Weights of a small GPT-style language model, trained from scratch on English Wikipedia.
Size: 11 layers, 4 heads of 64, 20.6M parameters.
Architecture: LayerNorm before each block, learned positions, no biases in attention or MLP, tied embeddings.
Training: a variant of Adam for these matrices, 702M tokens, 5356 steps.
MLP neurons of a small language model. Each row is named by its layer, matrix (gate and up: input weights) and neuron, and shows model dimensions 64-127. Each number is 128 + 24 x the weight over its row's rms, rounded and kept within 0 to 255. A neuron's up and down rows have the sign that makes its largest values positive.
After each neuron's rows, "fires after" lists the tokens most often just before its 100 highest values on Wikipedia text that the model never trained on.

L8.gate1071 [131 193 126 120 122 175 112 132 146 126  81 109 132 123 151  94 112 102 156 124 150  74 117 140 123 146 147 121 134 145 141 164 134 144 134 173 131  87 146 144 175 135 125 109 151 120 103  93 131 107 103 143 143 159 125 108 137 134 180 161  97  83 108 127]
L8.up1071 [ 89 132 105 148 155  69 148 136 141 124 143 136 129 112 138 123 110 145 141 132 133 148 166 106  90 125  85 126 131 126 112 108 213 132 134 153 136 106 163 164 169 101 116 166 131 134 114 139 134 143 134 114 101 155 115 108 157 155  95 139 133 130  71 121]
fires after: "19", "20", " in", " first"

L7.gate1152 [134 120 167 106  86 168  84 101 145 145 129  89 108 148 124  83 155 115 169 137 118 101 131 125 134 142 135  95  86 131 133  93 174 127 149 190 147 136 138 125 157  99  76 122 143 115 126 116 124 190  91 147 118  92 108 110 146 131 153 131 121 128 120 173]
L7.up1152 [ 86 177 134  96 137 110 110 124  92 140 151 160 111 134 157  96 163 105 143 142 148 172  90 115 133  96 102 112 140 142 100 152 170 129  87 148 137 132  94 140 110 168  98 162 149 146 144 124 140 112 122  96 129 141 107 165 144 146 114  70 179 101 146 107]
fires after: " ", "2", "1", "3", " |", " ("

L7.gate542 [121 173 136 157 144 115 135 141 147 159 112 147 145 105 139  90 110 118  96 107 158 130 133 103 129 144 140 135 149 151 117 125 134 186 142 187 127  97 171 116 145 183 112 102 125 131 139 121 135 151 135 106 136 181 126  84 144  93 116 111 108 145 119 117]
L7.up542 [106 124  83 122 107 115 110 127 159 139 120 120 122 123 135 120  88 112 161 143 154 137 146  98 147 142 115 109 130 100  77 152 136 202 139 162 132 131 144 160  93 175 107 121 112 115 127 156 166 140 140  63 166 194 112 123 181 138 107 120  88 145 124 158]
fires after: " in", " In"

L8.gate1181 [139 131 153 130  78 154 139 121 120 137 125  95 154 126 150 100 172 138 145 108 101  86 139 122 130 134 143 126 130 145 147  84 117 125 182 121 142 114 134 138 150 154  73 125 123 101 134 109 153 155 119 149 150 157 138 127 121 149 189 148 144  88 145 158]
L8.up1181 [127 125 144 106 143 121 100  82  97  99 124 119 133  89 141 153 134 139  86 109  89 122 110 116 124  94 119 131 148 140  76 145 143  88 107 123 119 147 146 130 131  83 160 136 181 160 109 157 141 104 111 137 144 107 115 142 117 145 126 123 175 151 151 127]
fires after: " |", ",", " ", "37"

L7.gate1287 [124 158 136 143 124 134 138 112 157 134 110 154 118  88 118 140 119 155 140 138 170 104 130 110 134 193 121  94 121 116 146 125 119 168 167 117 151 117 184  79 118 118  82 134 160 116 129 114 133 127 155 113 121 127 108 117 170 109 145 130 147 127 128 158]
L7.up1287 [119 134 182 149 123  98 138 155 148 147 150 110  88 154 136 127 115 165 128 126 122 131 161  85 119 158 117 165 151 139 132 139 101 120  84 142 136 102 162 120 168 134 164 111 141 146 102 132 137 116 118 111 117 128 113 182 124 125 137 128 121 113 138 132]
fires after: ",", "00", " ", " $", ":", "30"

L6.gate742 [149 163 151 163 144 159 119  87 146 160 113 146 133 123 157  98 151 124 117 102 155 131 130  82 161 142 148  79 127 148 141  98 147  89 109 137 133  77 124  57 119 142 129 120 147  95 157 101 115 150 101 118 142  90 129  92 178 136 125 135 160 125 125 155]
L6.up742 [140 126 192 121 157 131  94  99 129 112 154 162 128 142 136 105 172 124 147 136 149 117 135 120 164 154  97  88 130 111  97 142 160  87 152 134 141 122  99 115 137 143 117 119 132 115 173 126 148 114 113 114  97 105 139 149 131 116 132 158 158 135 129 148]
fires after: "1", "2", "3", "6", "5", "4"

L6.gate816 [102 121 145 125 145 142 121 100 126 140 140 120  79 140 145  71 145 102 125 130 119 113 127 135 123  72 115 126  88 118 139 133 150 109 126 156 155 105 145 113  94 101 109 139 142 129  93 103 149 181 113  98 122 111 148 123 122 146 157 154 154 139 107 161]
L6.up816 [123 148 149 102 158 130 150 140 142 137 126 136 117 199 158 158 162 105 123 106 160 106 133 114 117 128  96 130  99 104 151 166 144 107  99 123 131 107 139 132 124 162 112 128 161 160 110 116 145 172  84 122 120 127 121 106 146 105 154 134 176 141  94 145]
fires after: "1", "2", "3", "4", "0", " ("

L7.gate331 [115 176 167  94 119 115 151 111 103 130 114 171 101  98 122  85 154 147 138 122 174  98 140 145 134 141 119 151 176 121 128 124 168 191 174 123 129 119 120  76 110 134 133 141 129 135  95 125 152 116 170 102 151 121  91 144 140 103 152 122 123 127  90 107]
L7.up331 [123 154 141  92 115  97 112  90 167 131 148 134 120  94 134 162 123 133 145 110 132 129 117 121 167 158  98 155 120 110 148 134 119 121  79 144 127 156 134  97 143  83 134 132 112 114 108 120 139 177 136 178 118 147 116 144 103 175 135 126 132 115 115 110]
fires after: " ", " of", "00"

L6.gate769 [148 158 154 115 152 153 116 123 127 125  75  99 106 139 112  87 156 109 175 112  86 100 103 116 140 120 187  94 122 130 157  83 120 106 132 152 129 140 150 131 107 153 122 128 126 137 140  99 118  87 124 158 116 135 127 163 111 112 174 169 126 117 130 143]
L6.up769 [109 138 105 182 117 119 113 132 144 151 130 137 132 141 149 113 136 129 127 119 140 162 157 109 191 147 136 112 149 142 111 158 123 139 110 129 134 112 123  95 145 130 132 134 127 177 124 136  98 145 133 130 148 134  88  98 143 137 119 112 134 114 133 130]
fires after: " ", "–", ".", " (", "|"

L6.gate556 [116 116  92  95  92 136 158 152 100 141 117 110 107 111 164  79 108 127 151 146 129  74  99 122 168 130  97 132 139 144 124 102 158 127 168 141 172  94 152 119 169 115  87 149 132 138  82  98 110 129 157 124 164 156 138 154 132 163 109 104 150  84 141 126]
L6.up556 [163 102 142 123 129 134  65  97 119 128 164 140 125 150 150 142 159 160 138 137 129 100  96 129 131 131  91 122 104 124 135 174 145 142 114 172  77 112 123 133 130 117  97 134 140  86 137 122 157 165  82 147 156 183  95 137 123 103 140  69 121 138 144 119]
fires after: " ", " where", " over", " to"